Weights of a small GPT-style language model, trained from scratch on English Wikipedia.
Size: 12 layers, width 192, MLP 768 tanh GELU.
Architecture: LayerNorm before each block, learned positions, biases, untied embeddings.
Training: a variant of Muon for these matrices, 4276 steps.
MLP neurons of a small language model. Each row is named by its layer, matrix (up: input weights) and neuron, and shows model dimensions 64-191. Each number is 128 + 24 x the weight over its row's rms, rounded and kept within 0 to 255. Numbers have three digits each.
Before each neuron's rows, "fires on" lists the tokens most often at its 100 highest values on Wikipedia text that the model never trained on. A number after a token or word is its count.

fires on: "s" 23, "," 18, " and" 8, "er" 5, "r" 4
L9.up74:111136092137117101123131128121124139133138110129125115108137126169123125141096097151151165105115119146130105069136121117124115089117167150123163154126146162089141125125166117104115114135127079156106107125109129144081122156122142097156126129085167089146127125190125101140104151102112151132120161166102115058144115104183108126102149108179125118085085158129159156150112137142134143097125

fires on: " of" 32, "'" 13, " median" 4, " was" 4, "-" 4
L5.up732:160105113156161122124136096168092114152106100112148124156136123144142121114112169145127174146152095132125132114119098131171159133128059111099141132143138081173127136080092100101154132196115092109131135111110135101110133142168130136158116081123137067173145144173155122140106112143118153100157127114135126117145121101132133101154114126122116189089089113101132109130127153097099192122126

fires on: " and" 20, " had" 19, "'" 7, " of" 7, " who" 6, " which" 6
L9.up754:120106126146113156105090148113111112147093111173121110148150109162101140132122163108124120143105152154153137128094134121140125120110137151176112122145101145110108138109091097076132136153083112099123129104140157126111157151134164084144112108141123108144106125159121136140121140119062106147112148182122117098137144153134151110150145114115139115140153133121080143106101109149172169162137

fires on: "-" 99
L9.up64:142151115169155136134094146144124130115128155140170106141175171150133115106136158124140109107142121161112168133133150079124098106110105071148139138141047178152159129112090137101118071106115114109117111134147143144159120114150126059113131115141137130138141105141118143112122098103179131116125141145108161157148160157157111102102083117136130146116098078141134108103123162134110131151136

fires on: " |" 55, ":" 5, " in" 4
L9.up738:108168102187140064144096119105142104128157125121104135178100140155149076114086092142167130126112149126141160132147139091094135136153133110136136143096151074101059153159116127130101128101138142111086129149176115118140154101117156144131139132153124182096128131096165142164144160131111150157129114164117146154109136121097123117109112133150133154095137107148157129144111171118123102111145

fires on: "-" 38, "Sh" 5, "f" 4, "H" 4, "R" 4, "D" 4
L6.up90:145145158148127166117136083125138145137130111151174048153130136071122114119087131142124119116183119122112152143116123156145100149077115168143121090117092140151095150155099121125133126116148091117147153100147087185125126158164082137143106138135084107129111128144120117114123101149117108139121127159145166159107141098141108164081124144122148145115135148118147125129098162124120111105094

fires on: " |" 34, "|" 21, "," 11, "\n" 11, ":" 8, "  " 5
L8.up521:095140160151148171167143091138104091141156094107115144140133108152113157106110118118108101092157140128140154122090123145156103156176150076162163136109152133145141140100111114130123128144160116142150140138136129122124093158146094132103141127158101096120085148143134123095117101170094123095131134160118198153119129154093100125141079155102157126143146095135110171092123154098172111081130

fires on: "/" 35, " /" 16, "33" 6, "-" 6
L3.up473:152143069105155093185135108136147131149087101108144107124139155125131124105099143189135106114131119135135125088112103133163144091161106121178155094168175147161147119154091110122154110140136145107101175086132136116100152143086118088147110125116140134102158161144158115144130168132135152113109130108121132176120086143108103145140120130148141134119156133144116116109093126140136122142148

fires on: " of" 36, " to" 31, "ti" 9, " than" 4
L5.up697:131188123094118116128176114158139096111079162149128131139122110145143090118135143173134144097121126113153121140108126125145118122131126138170148129146119147104120135129095165103159172161120117135164155049152151112111164127126078095128152139134136132103184135146112124112122123109095158130137113100161117115164105177120123121097115174134131144114136094117116115122142138116113092111128

fires on: "=" 17, " =" 11, "iko" 7, "so" 6, " Pi" 5, " Ey" 5
L6.up141:156124083069134110109122109086162109109135128140121144149150141129148118110102116109138109116138157107142152126098087128097122134093134118113174173123123146132117127127156137111131161096154125120082107131109125110126149109132111138138182107129130107114120122133100124106134117106129127141115172162117124100137075110136130132148164056115132145158077101114126154161143150086198139145105

fires on: " |" 91
L3.up442:083159069170164163105156125127160126118135140092120163113109099151104118079094128137087117147122103122109127149135173132123163147112128112115110123122114116091122113122134128119107085137114141124119090119180125147105121131153135119120116144142129093126186164120130106156137110137122131116094088162125086143128135136130135101122124143086154148077110122169150178140157149175071121138076

fires on: "-" 59, " (" 14, " \"" 14, " “" 6
L8.up28:106103138186116160109128151131162136119150138130065118096141170121144096126136118165141080139106147158123125145099114121136071094140115104118148118173125165157107111112139141153126193100138075148097114121141161160113125152144137112112150131126141121121168144116171109146127117120121106150099114129135081124114138080100117083122151080115153142187122152107147127193108154096157063091114

fires on: "a" 10, " all" 9, "th" 9, "0" 9, "h" 8, "ly" 7
L3.up83:122146103145141110142134136173115109113100104154069155089096137149109155166162158137139118135134126167125127095159123141135120075156139110150137143119139109137117142117094138116124130121163101148163131130142124149087126081155104140122119163114115153142153106066169124156138109155142135078131114098128130175129143136122152146072109140150133116130116141145115157117123132167107125204155

fires on: "-" 37, " (" 13, " |" 6, "/" 6
L9.up266:156112122157131186085153132098136145148146116115065106137163143147106093119085150135142114126135134173110125111112095141136133090135125101153134080108108178126127147105096118144108131128111125113140134131185137145122102160133125151115142124119121145071139148160106125135136084078107195111142140130085088154157126123157148109131142121105163128101137155155143120136140137125133112127121

fires on: " U" 29, "|" 24, " No" 6, " 4" 5, " Country" 4
L3.up758:116107135075109152126131126134126122123109114135075130095190109131144123103118153126163149121146130124137179116142109113132113132075151131131107110153144143130171134155152101149132140164110094090097145142138158160144134183121151089108118098130155115127121122127141135136151115107164148139132146166097135145151100117068141138158108178140149129170127138133045110111097127102130155146154

fires on: "=" 43, " of" 8, "ly" 7, "ea" 4
L5.up264:154150130108130109126103092118110116163107126153126145113124144155123077090117138154168138153152157145167125107115159099139096151172136115175095161097116120110155153168082127144135106139149083092101133090141094151150146127124120148097097095125180144131121113132122120131139108136107161152151145106091071090129145087124117119159114118125120128144082102122135095116130150113118146141118

fires on: " |" 57, " of" 11, ";" 10, ":" 6
L9.up58:180151138104159173156168132168078177112136128123140108142152140142107119107125093101136126124163147076132097144152143151147091160119131092140127140134143124109100169115128126101153092118137154109161122105151143129105100113123100058136134182138133132130117154107116131104083103115128143171142099086123083103133109091106151095116082117115144144152164130128121139123124122149147137118136

fires on: " he" 20, " to" 17, " He" 15, " she" 12, " che" 5
L5.up602:134154163144110122111117138169110089117124115100130149173142098092135142130146158151132125132165132161143162108125135126156139128122096151126126106142154175122129143100147131109139143102159106106128129102145116119104120123137145141132111067161146175135140115118116149105165107098106146120123124108154113145160175140140091165135132126124184096082125120106144118136154133110108158107116

fires on: " there" 23, " known" 21, " There" 15, "-" 13, "\n\n" 6, "There" 4
L3.up612:140118114140139073118119171120132114120127132107111145106166159128169136123088153147097162119137160133143174093129139123097152093137149114137126096128139114111139130122101149122166167114122089087127136112109096160093108149140106141111153148142122147131103129108121139136162118114119107139104138097131155111114098115130129121112145084126142117115176072147175125139148143104118152132127

fires on: "-" 97
L8.up507:157151100147122116108134163108114157134185134120111120082122142144133120078122124126141124149117166102158127101134158148149101114135110104139120179106112131115098128124119120086140137120137130134094183162121068137158148152151119109136097107149123142126123101135117084100136122116130095146150115171139100139154167131131134182085111147135135127139133106148147116125160180099128146110143

fires on: "\n" 55, "  " 26, " cl" 10
L9.up212:113121110114116130096107157166163122108171182106148146151132103134173139149126091149154100118144192155140135119094175118170113138127144141124161168097155143083112122082169132074129107107157111097137185157127084148146153113138135134135125164095101142125114168100137127144142115148123109142093131147154107121141151109116152123148097139121176112100117127132076097129141157131137182128156

fires on: " he" 37, " He" 26, "." 7, "ma" 6
L9.up577:175168156106167148104116131147114115140119087144117137049183106137162148149137117098124150117174162121138163108101140115117134139145156140116140077125125143138105130125142099116148166125106127065142111121167108147132171124113107137150063125108126121141136116108109164128141093161127104099107090121121107127146138151131146120126121150166090106117127097128181106118131134108072147138146

fires on: "." 37, "," 24, "”" 6, ")" 5, "'" 4, "\"" 4
L8.up661:130119164141133187083100151101106121106109135082108140151136147152110136127104167118145140102134139154139116167155144153126118104130139166134125109100127142164094140149151102168137105103138149130129114129115157121098138150145159145110144161113126112148137094178171184091113145181129086122152120131155174115140141134160137088142133107136173161107129073114107084129092066110116147111123

fires on: " |" 41, "  " 23, "|" 16
L5.up9:096176074083148161132135117116132186143157125120124145121142123160146109118124118185105122132105140101127153146155153097105158158082115135095123107111112121081094145082103161138137104159119129136132110097151137123141129111125127110129127102143136115131089156140101135182113102131144114125115097141143089134114125135156159110094121148083107165108156153187177167118137153115107142109119

fires on: " of" 28, " |" 9, " his" 9, ":" 9, ";" 6
L6.up389:086125112147122160106123125127139129164155113114110164134127110156116165087095105129101143143149125135164117102134094144092113140097141100152137139128124163076192179127143085117116097117134110084135106159098102138146135125148142098099163125129099146118121120106100137116084106138095125135154130105152127098116139142101108130096098121136153125135143133174135091106114147122150132103120

fires on: "–" 40, " and" 9, " of" 8, " next" 4
L6.up614:157126165112096126126138154150104157100114138184133125121123132112091148125087086166125113118110132108114163125125165110140085110162109080108114076136149145132154168134116153128172141130112096124160168127104165132148142125131110106132116138150108134104154124128097140175112138111131141130086163110104138124121109168102129115086086113115158114138120076135154125144115124144117119103124

fires on: "," 27, "-" 22, " 1" 4, " 6" 4
L8.up52:124117131197118109100137140131112096135148154112140097100124132156193151080119158104132112120134159130117129099097199100143119117161115126099125133143138105096129090096151101101134178126096165108110145146151140146143154146124138065109104134140122121130145126130145143131123125152131082124135118185133135140158140129123096107095108113094121165127133080124162101087112119132137105146122

fires on: "." 32, "=" 18, "," 12, ":" 6, "em" 5
L8.up234:141151140113133104117107135108138140120119148129151129106134126116116118120128130098146150141144115127058124141092104131179119155130162113144124127146144171138140161144094135076136112169119082146087170157113107127131127129141139190116113107090072078141147097169146160176135169113159089131124148096152137128124133139158095152138126106108145105189102165107135152134168146079168122106113

fires on: " of" 45, " and" 11, "-" 10, "19" 7, " to" 5
L6.up544:099159167135100110087111120142135139130083128119094079133158124118175153175128103155122087125134138140142159121133104070133143126141144085075117164093088150121124184107144159116148112126127076094171180126112148129126130147130128131106118119148141135109084126131101100141133150123112152166125137100144135134111115121151150131099145166142160119123128111122147103140127145145139127136133

fires on: "|" 57, "." 11, " 1" 5, "\n" 4, " No" 4
L3.up491:148187109134103145132122128118128161146125101161082112116131138149123130170149125132137150142079106130134108098157111112143117150114127141146120121141078062126140120166172137155130158146112113096104154153102097111148117163154133125138147140131099143149126105131142127129129112144124114077092204121112104134155147120137107178129141164097140086133147153163075119107085178098134130164106

fires on: "\n" 39, "." 14, "°" 8
L9.up15:125070159113182156096119124134170100125125139102150133108125120171135155161102132146151151120134181123144135137133142166177117154103150069127136179136092142102145130135150137104136148114106111172149145122131087160101170165122116140136085148117099114113103112109117114146113096162141139163090063151132120120170134094088128115128117158123129126110127144158134097100160136097091103110146

fires on: "," 70, " |" 22, ";" 4
L5.up189:151159116133068141181112090139130105139169131100140122122099121106127135141118171120101106108175128142157117116106155125126133156183099078127165103133122111123072170125078106080120123104119141140104148114135066146149129171165115153140137140156155105132104123120159107131153128170177122147134165128126117148142096114125107123153163144112138121137147088154080152111157112100153119104115

fires on: " in" 20, " |" 13, " (" 9, " m" 9, "}" 6, " 6" 6
L9.up10:113111147135096149132090117123128115148121042122130103077137114147103108127137152127139090129154160162115176126106129121144088112124118089137132113145142130135113061160143136118151116134151138144149116136127120119119150129152127158125152149133144142146132193109200103111146094148089163121143095147151125124103150119096099092120156138107149115115145109167147139108074094149129148134098

fires on: " he" 21, " She" 15, " He" 15, " she" 12, " There" 8
L8.up323:108141135123117162136105112088117130141132084146138165129128143126142149124153136133095173146171135125117123116109145126156179120146117140138162132153157139124123135149133118131091145089085127135101129096140133112170157147126132101139120092119138115117091096099122158134123125147104142109114064124120129144151111169173099128120158118136115135158143119151163115141133151079092201142126

fires on: "=" 32, ";" 20, "'" 16, " =" 13, "." 6, " his" 4
L8.up465:100114135100157118120113144131098125129119149151094146124111103144150103134141171089145149128129144097126098140137115144101085104139104102138105157112124150141186138118080121146107134105109128123102172130149152116167111149127132102117156157105123127106192110117163148124112059131083119149111147102129173109108117135186147158113127148144143111074143137076120170148131124107179130125064

fires on: " to" 60, " in" 20, "=" 4
L9.up112:159157068132100137135055136132109129110148119215175133111113125176118128103104159147134139153124148177126100121138105116117155137157093123137148144101129122165135158124135098109149116121118090133141126110120122121084107140164166120165096110122136155126111158090153095118159167152132138084135127118136132162129112131128105111147153151092124181135102095120116120142171098132112136148146

fires on: " fa" 15, " re" 15, "-" 14, " dis" 10, "," 9
L6.up476:149122128126092084132142125155135079115159184145143149131130164133119140137127138166155174164142107144130134112168134119134107119108122146113118104106139125110105108099136137149115101105136121081161139100120132126127140106138128105156128137123117100112135090107183150123134123165121091098114141129154088156142093180155172122112156131088162125130139114196139138085118140128093128088147

fires on: "  " 85, "enti" 4
L3.up694:113107113138138107154163165141164112120118144104097103160126157174108165171112128156073137112124139160108084170087161102132138090119125144084109154097125110129146131111124145134120119107132075152064140165142112171097146094122117167128136142113131125121142114124144111116114123129112114150138149104094109115147086121135141103128139145091172167154099123113123148143161187112080160152096

fires on: "-" 49, " |" 14, "–" 13, ";" 10, " (" 5, "(" 4
L6.up19:140154187151114118148132095134089148139113100122097127082168152141122146101137110144127149120124156128100125107119080092142104094153127108096125160139120144139127103144138149120131159101133119156110091126166141149146144121105133131110151125121111124107108104139151090167174132081173107089104156149115122140112120138142110085126172106128143177153159112119106133124109147112138088105155

fires on: "-" 37, " in" 8, " (" 7, " |" 5, " di" 4
L8.up402:127163099139122113122110144128113125139162126097119116118096147137123103119093145155151162146153153145122146141107123100140110116158080110134114120144110155100109117122105126098140114095153171083156130099164110123134122135165159136113127093101205130123145118135175130131178138152105203154164118138141140169097139142115140106134140139129158099154111127152144129110071155111130129107107

fires on: "," 52, " 2014" 4
L8.up140:122126120133140180133125116124140118164139121150157140105102109107117154118115160108160109098170138149117129095132148137158106115194122094110111126122089177091087173110118116079133130085106113103109127119068151109083161126133099144091130149145122122111131159103132152092139117173133100111120115109145156123179127114137136135125104161179121143117139116101098168122127067123160110100120

fires on: "," 34, "born" 9, " at" 8, " finishing" 6, ":" 6, " from" 6
L8.up158:160106139082136125151090127134115150121102142164086127113129156169145124144176148078135141114145156097097117149102143133140141139085139141144146147133136108133065145127124145131114139135171151137149139186152131113118161161119152078090095120117104109105099112146119111093087119146174111177104138118117133137152170132122099112110130099152134161114141155121119144126140156096076146084165

fires on: "-" 37, "–" 26, "it" 5
L5.up511:126092068122118155085137172085136136161093132102130101104128114146133095106104119100130132138139122155092131130126116139132115085129138164115167125183096118160131132126150173105112122112121121133139170123141157123183112161099133126148112106103147118151126138123116118109104181131073132129121116125113079180142160124107128182100120166107122123121137149110173134129115175084132150105127

fires on: ")" 37, "\n\n" 34, "The" 4
L3.up22:121140096088147115123134169117115119136150112160070124125156175165108142118063123150102093121094142136141138130176132130134128145160177150158126113155130104121120154131123088141150162146107124112152113135136123102143146118160124089110187086149083133115145112159138115128100105117087123190121102128145123101128123117143114116098133111147147100110128125176133085145119151110119170155111

fires on: " the" 29, " of" 12, ")" 8, " in" 7, "\n" 4, "-" 4
L8.up459:098152148130077116112098105191098095104163117121127115134148106148136111150132115185115130135163123144092146111082102072087200119165150076086135150118134142084138121141143136159118137159155103150126115143096120124118148148124112127144088121172136141156081132145123125100141130089137090127098146120154104165155143119123152109175096145146113159092093103147152126153111112092118140113132

fires on: " \"" 48, "\n" 15, "-" 11, " '" 9, "–" 6, "\"" 5
L9.up585:154139120160154151134137125133129147161153132134113163150152098123136128129112133155116126117130112108121135171127091112149105153140074079121137145128126161147179170117144164128094157121129104176115171141132119162139098127139134151172131141115110141111158112142153148141138084150079186109153124100142094071139124121133122132112142114116133124118110143119141154173100093088103093112129

fires on: " to" 62, " not" 16, " would" 5
L6.up733:155138156121128133143106145124137107081163142117149112127115155168149116172170167069140087130134096151109138134134126110153142103174146133105142128136130118119123135093104130121143114056161039132104101124103093161118131147127122122094123136127161125121146134155146130103141126092173133122132146142117101122130135108118135158112150123110153108102108127160129130135183117116084150122158

fires on: "ion" 21, "\"" 16, ")" 13, "e" 4
L8.up237:093091136130115116139152153079097116113134095139145107129135141148093130134088115140150120162148130127115106107086139102110109107111206086132131120125121162098135122127140126098135141085137106143088105155125154136102109121176152102122130126179132145170136135146132157152103097132100144090167141133120121084126151161126157127122172122110144118153078115135054134106103120136131170130124

fires on: " /" 23, "–" 23, "/" 15, " –" 12, "-" 10, ":" 10
L3.up497:120112102113120091154143125124153122108119108103093132122151138139185153134138121129132145167096158109142194121151136100165129149113135118137151112107156171158156112108123129107124140115086146111164132103159123141082122132105093109111161098131139170122120161148130122141154124136151158098168155078146134128109100127124163112092126133115108152104159101171167124105111169093145157122129

fires on: "," 81
L9.up581:157128167116143141124098138135124142145169113131134152134156100159109155152119113147138097085143125111142137138127123108134093096191097129157116106132116143093136194126109138111122087163140138147164126129162106107113121183101119085106137136111152135119064084118096117099095117118112163140137134127170173095120144124138103063144130164166143170105115098094144186130114134141118132093083

fires on: "|" 28, " of" 15, " and" 9, " known" 7
L6.up127:157113113147139107130129176153132156127082140201141113167109102142103118136120145126176075145127117137131110106158127132124135109092078134144088170125125144121096134131113116102101114132132119096111169082140114136124129131143119129133126143134123119072122113130156100162144140123099098135139143143106113132145122149109135148125074115123162153139123134153138165144207125146152080179168

fires on: " to" 80, " would" 11
L8.up666:134153116124098084152146170117095144110126144144153124148125121102097123151128150124083141132166158163132163088175078132147138090180148141099105157146135136134131160104133094117119113116126064136156126132097135112079121104138143143146125178118170124113122145120098116114088150100117107095118118121117113134129166145151126135110122121099164111122135111103160125115162141113125183126103

fires on: " =" 21, " comp" 16, " first" 11, "=" 8, " br" 7, " Comp" 6
L8.up133:162078161131195151105143196149132106090128155131132125111132123135116152172129143114121058148121146112157131087099123112127158085159180105166136194117140131150135175138084113135103127099147088126081169125111119146132129118124085088108143133133148139142188119111123144118149127114127100131112138135131117162152106117139104132144140097140157139128098155107139155189147155108137155121105

fires on: " |" 61, "|" 29
L3.up525:140144107148152152172162137114127141096161182160099156135184087165037122122137107106108149131134126126133155129106140128128124135116130110153091140145154112119134092118119116140125105121150146107142129160120142097122129110164129086108119170125133134155110119081108128118117132139099137099136136121114151126108169163120140158118133131117130074106150129130124148090134128123147118146177

fires on: "'" 27, "-" 17, " a" 12, " re" 11, " and" 8, " the" 4
L6.up70:189150125148113070128093132113138138144158147133127133131155104147102094118139095156169114125154144162145150128108114123105155127076154130114103152181124127113078135103147106165146090099125115108126130108105105084183124152107158117105128144143085141114137106111149119126160164118126123082082102114164129120129141138131098105161175149132148161145126110157124072106090149116125133103148

fires on: " of" 55, "w" 7, " |" 6, "c" 5, "st" 4
L5.up425:106157129156110173128094151142109108159151128138108145136140137120117131086107158134101145165107119102142115119129135092109103177116091107140121111177124117127133129103081145120093112106114173140152103124153146099151149160156139116138153209127092120115151106118095133151098127139114115139148149148086114114125119112127145114068134153126121125112124182127103094113115111124169114131115

fires on: "," 60
L8.up243:120163136116132128173079088126136112177151185096119120098111159175143131135123155099120047104139118137146077086120174143183133129156067120114184158122089132153119162137132128132103144127137131100124085116127140157104150142143132113109111120145125125118132138103109172146142111126134125112146138155123173152134129113146121090081109141121113113161103094140087100118146124122087085110124

fires on: "\n" 42, "\n\n" 42, "″" 4, " O" 4
L9.up677:161124139096145136193141116103157149140102112121122140137129142160122110117151102112127135107128122167135083085143108124140107128094110095137145133128124174139161187135086103116113117138147122196138107112143171125128138131172150112142128147172169166127079139102143136130116096068112154090139120111142135152146104122092114121096092156102140099132117097134125134120118148115106085109109

fires on: "  " 33, " de" 27, " arr" 12, " did" 5
L9.up409:182148136125102110111101129112122117157154134141134117129122128134080128113124125164109134138162149126125180133152154114151138110117116148122097126146134143125144149134113096133110141107158106133098114117150116122151116154125156151128117090134139102110104135099105166143124117109133155173097149110104099151129127082126128079161149165165152144118132134145091174105160174134138166115099

fires on: " |" 24, "." 23, "″" 14, " by" 13, ":" 10
L9.up646:151113100126122124107115108155094122121183134152101116114163097166108120150136115147093109097111151170101147119114164127142141081106138135117130132142147153154104145170129143119132087150135148100071141150122146110174145137139146117118147095118090143144116151124145128126117097100075137132177112145132108123162162132144116161162106104122136116135135135108131121091148117115097141126140

fires on: "\n\n" 36, "-" 33, ":" 7, "/" 5
L5.up415:138095116108121105138142132098138100110103117084115150121154132141116133121149149145107181142063123120120131115147162132132163139112111135136116123125149152123127169116106087127124113113081132125104137133190196130115131130087114149119126161127147179117147160140075130129145111149127096118139097123145102139122075117147130123076169119172161118141195139132165109109105109121151175110157

fires on: "," 54, ";" 29, " and" 15
L5.up376:155125104153166135146096091134100136138153144114113134116106096120122139155119151176121138144118128140168132116158149179109147109166107098134102126110115145126074121116101132118090163149136061129128151132114150142115143143137143117096079128118186094139151151128159121135120125165120085093132151111140167111168139151133132137178126104153154136096190098146112154139134106136110133148095

fires on: "  " 51
L6.up532:100107120138151127143134141108114111169132150184194118101162120148088141167088158153109120141128138150112129141116114128150116109097123127146120132105086117100166148110161153107113145142147134115081105125117103102121183148140112099126099152126139088133113155110122116127077116103168115124097168088098133139148095134113160116137127171120139113136099155141098122142162179120127144105102

fires on: "-" 25, " should" 10, "J" 5, "M" 5, "mp" 5
L6.up521:098150155107110167136094118097089138126096134081136159176135104129124140124144159112136122141188115123123124150109166176112140142135144128112109104134138144139088130137141147108129129127086116118149127095106123147159108129125128102120136083144155164138136128144078150149118095152154180165129149116122111125147145094157120117103111141113178131115159158152127120074134125117123144145138

fires on: "\n" 76, "\n\n" 9, " the" 6
L5.up430:147136101106143130136139106192112141135145074125080097111157125145083189135153129122126106128130105140096135135144104093115109133155128138144152167102126114143122142176109129147092115187127125138116122120144168107138120143131118204159116154136139146119135125094119135124120102078093148098147121127119121130127127099119119095126163153093167154093063129166159139142129155185148114131112

fires on: " |" 76, "|" 18
L6.up583:146133078136142165106127120089127158129118098121095134087148110143121144123100141151092150160153162065102148124148148131087134168111126111090092091162123142103115117096139157158110122132110099127127098105165136120106126109154153129156098115135155121149146122141107142127113126096121147155152137189084121140118117139146104110091119141086148093106148140148130145106142106145101190118138

fires on: "s" 56, "itor" 5, "pre" 4
L3.up744:112137122148170117157149100107134113155167114147118125124167097128141107148100123156147155126092140147090126086140099125111116127072167141156144133183146141150134096106096121118136136121123107152093128092154121117132112074173133116156116170142149118109150100162143125115102124103161083098140099119103143099157081124145118104143153159141102117145120101144196139126148127128102130134127

fires on: "-" 28, " to" 20, "|" 19, " of" 5
L8.up467:162163098124120148127101153092139078133112152127142106132105149147153117134152156127111167140150106085081127137131144112140135103152108094129121127114131129137115159122114140151113097147106088154129210142145103146130103142130126136143088158116189132143093141090147137072131165133115084138131130146143145126099111126132144146097146158135131109156111114127131158112089136105150153139150

fires on: " sh" 14, "Th" 9, "Sh" 8, "H" 8, "bl" 7, " Gl" 7
L6.up160:111130156158128113110177099150109161125180134107113100132158134102132118139123151089140130145153149138144113104141163105132106149109085163104114095147148166152105106122113172115131108132164155121145168083100119162177142176112119138135158085080145143137119127150134111131122095184119117121100091153139121135158156072148108106108133111143128165113125133107134132128169128127116117166122

fires on: " to" 44, "ly" 27, " over" 4
L5.up565:153177141126151148116197149118136117137080116128122125108108132177107136081137137151141090139166140127170150090108148133166127089177127118114170140133141147126099137117126140120142116120133121124103134066156111127117121139101103093109131095076159139134132108094160102120152080127143126141129108100119063143152104102140120134097105180130102148139140153122113130127131112149134172132161

fires on: " is" 26, " are" 19, " was" 17, "'" 15, " were" 13
L3.up510:183154134112138118113126099126142103126109121121113090112143137110123110146094138172134093152097111121152121142102148102168111136099154123123120147160153122140144130134138157097148087143092115142108113125164101104122099162137090106153133102167130061143172131147172177127105120116123121113146138119173113161166144133135135132158157144089132156153105114118106081141099172130142171154140

fires on: "." 41, " |" 20, ":" 16, "-" 4
L9.up746:104140111160123147094109119100138086125145123124121132114134140153129075122158136108123119106132129116088117139135126115130133128106168098142121122129146152129128148164088081067149110109127140141095151117105146134120142133144153151118110096161076052094100110112150187157135145111110112106159138148111125111170143116110137151150164127155142157171126178085149181139079131130174139163115

fires on: "," 30, " and" 15, "-" 14, "'" 13, " is" 7, "ly" 4
L6.up724:143122174131115159076095142117075142127125138104090166175126144126100133158137150113158159122138118173096096107144135140140153093098091138138144170134147106078103142142134154141151105127120130110139121119155142121092095146084113142136146101155118119119168114175083076167121106163129114104109154123191126126155141142132100132127144135144173144141168122120110119159109131114145112137098

fires on: "\"" 64, ")" 19
L5.up678:163100110105098089123113163113086117143148133122149149099142168109145096163137135125150099151101153160122109100107170153130147142133104116156154195133098102114109142139115128133100136094121080130103153145164127131116122149156164125120152126144133108149088133144147161129096139159129115095152112140150111133109134153147069103134138136132139091146102092168114123184135095149142134122083

fires on: " of" 40, "," 15, "ly" 11, "ut" 5, ":" 4, " the" 4
L6.up716:163134161063122113126136103161122062150099126125118133113103111170162131163099166101166103150155131135108090099091099104117105140128135086118162168129114104099092156147128124137175146111157106139133116146118145119128207115141128097094139158150154140116116123146130140105127138115138140156120132100123125137157143111122171146122117150106140188120106106142144153090114079140129132083134

fires on: "\n\n" 25, "born" 11, " (" 10, "J" 9, "," 6, "M" 4
L3.up259:084138136122166115133126171102118140090110105117090091126093147109155155146072150122127148159155167103153143141101123158120137111134145100138087147112132146162168112154113153132159138154139145118151151113126082118115118138144120127105160141137099140143155126129089120121089141149154115178124099149166097095143120081151117110119120097150149088114173154156122111148132177086078147150155

fires on: "ti" 21, "=" 16, " at" 10, "\n" 9, "-" 8, ":" 5
L8.up568:144135147129116146106168175094100072172116136115140127101107147164165122122089138130121128103134130123113108145123137160112095131101167131104151152127114167120129151113096096102152156168112106143112134146137130120127147149173137123158104116105086070074098134113131136140115143136113153187137094142123153145112134126124084127147143095131147122117156141131200115102134133096164130128152

fires on: " to" 27, " of" 14, " and" 10, "–" 8, " ×" 7, " or" 5
L8.up753:156125129106110112147176101168136107122068108153125128106134139136111124182072143106138126138128125130106151075145125138128101131123136092152094147123153133166098134122134118080140132131165153138113156094145122173161126099159085104158099154121117133100163151083131135133131138093075148133142147091104096122081138125153159088138154140119168171097180108176110131121135078163123139162129

fires on: "\n\n" 41, "a" 11, "born" 10, "the" 7, "and" 6
L5.up320:135131163116119098114124120122156118121114153145120106130112133158109158123148138127105123121110120115153150104144158094120115099113114096169145134128152107108108137143109118129144167122146086137130122146152136121109085140106137158104200159130121139158180156135141135165137103080126076146139078130168103130135084080120114136086118123137111095108135122152120111077112187104117162124134

fires on: "born" 33, " born" 9, " Born" 7, " from" 6, " Website" 5, " Died" 4
L6.up30:130103142123138122136129120123154106164155168156108112134139134139101095148069155145125121123105118111117078133131058101122140141133092125124150118141143100127167185132124134122085156146153115154122117141156119114095153173146068162120131130157154127136119166164139090149102129131121097136086154145103132151122130116102099130124122152141147112069111132126100092120140140117164122121142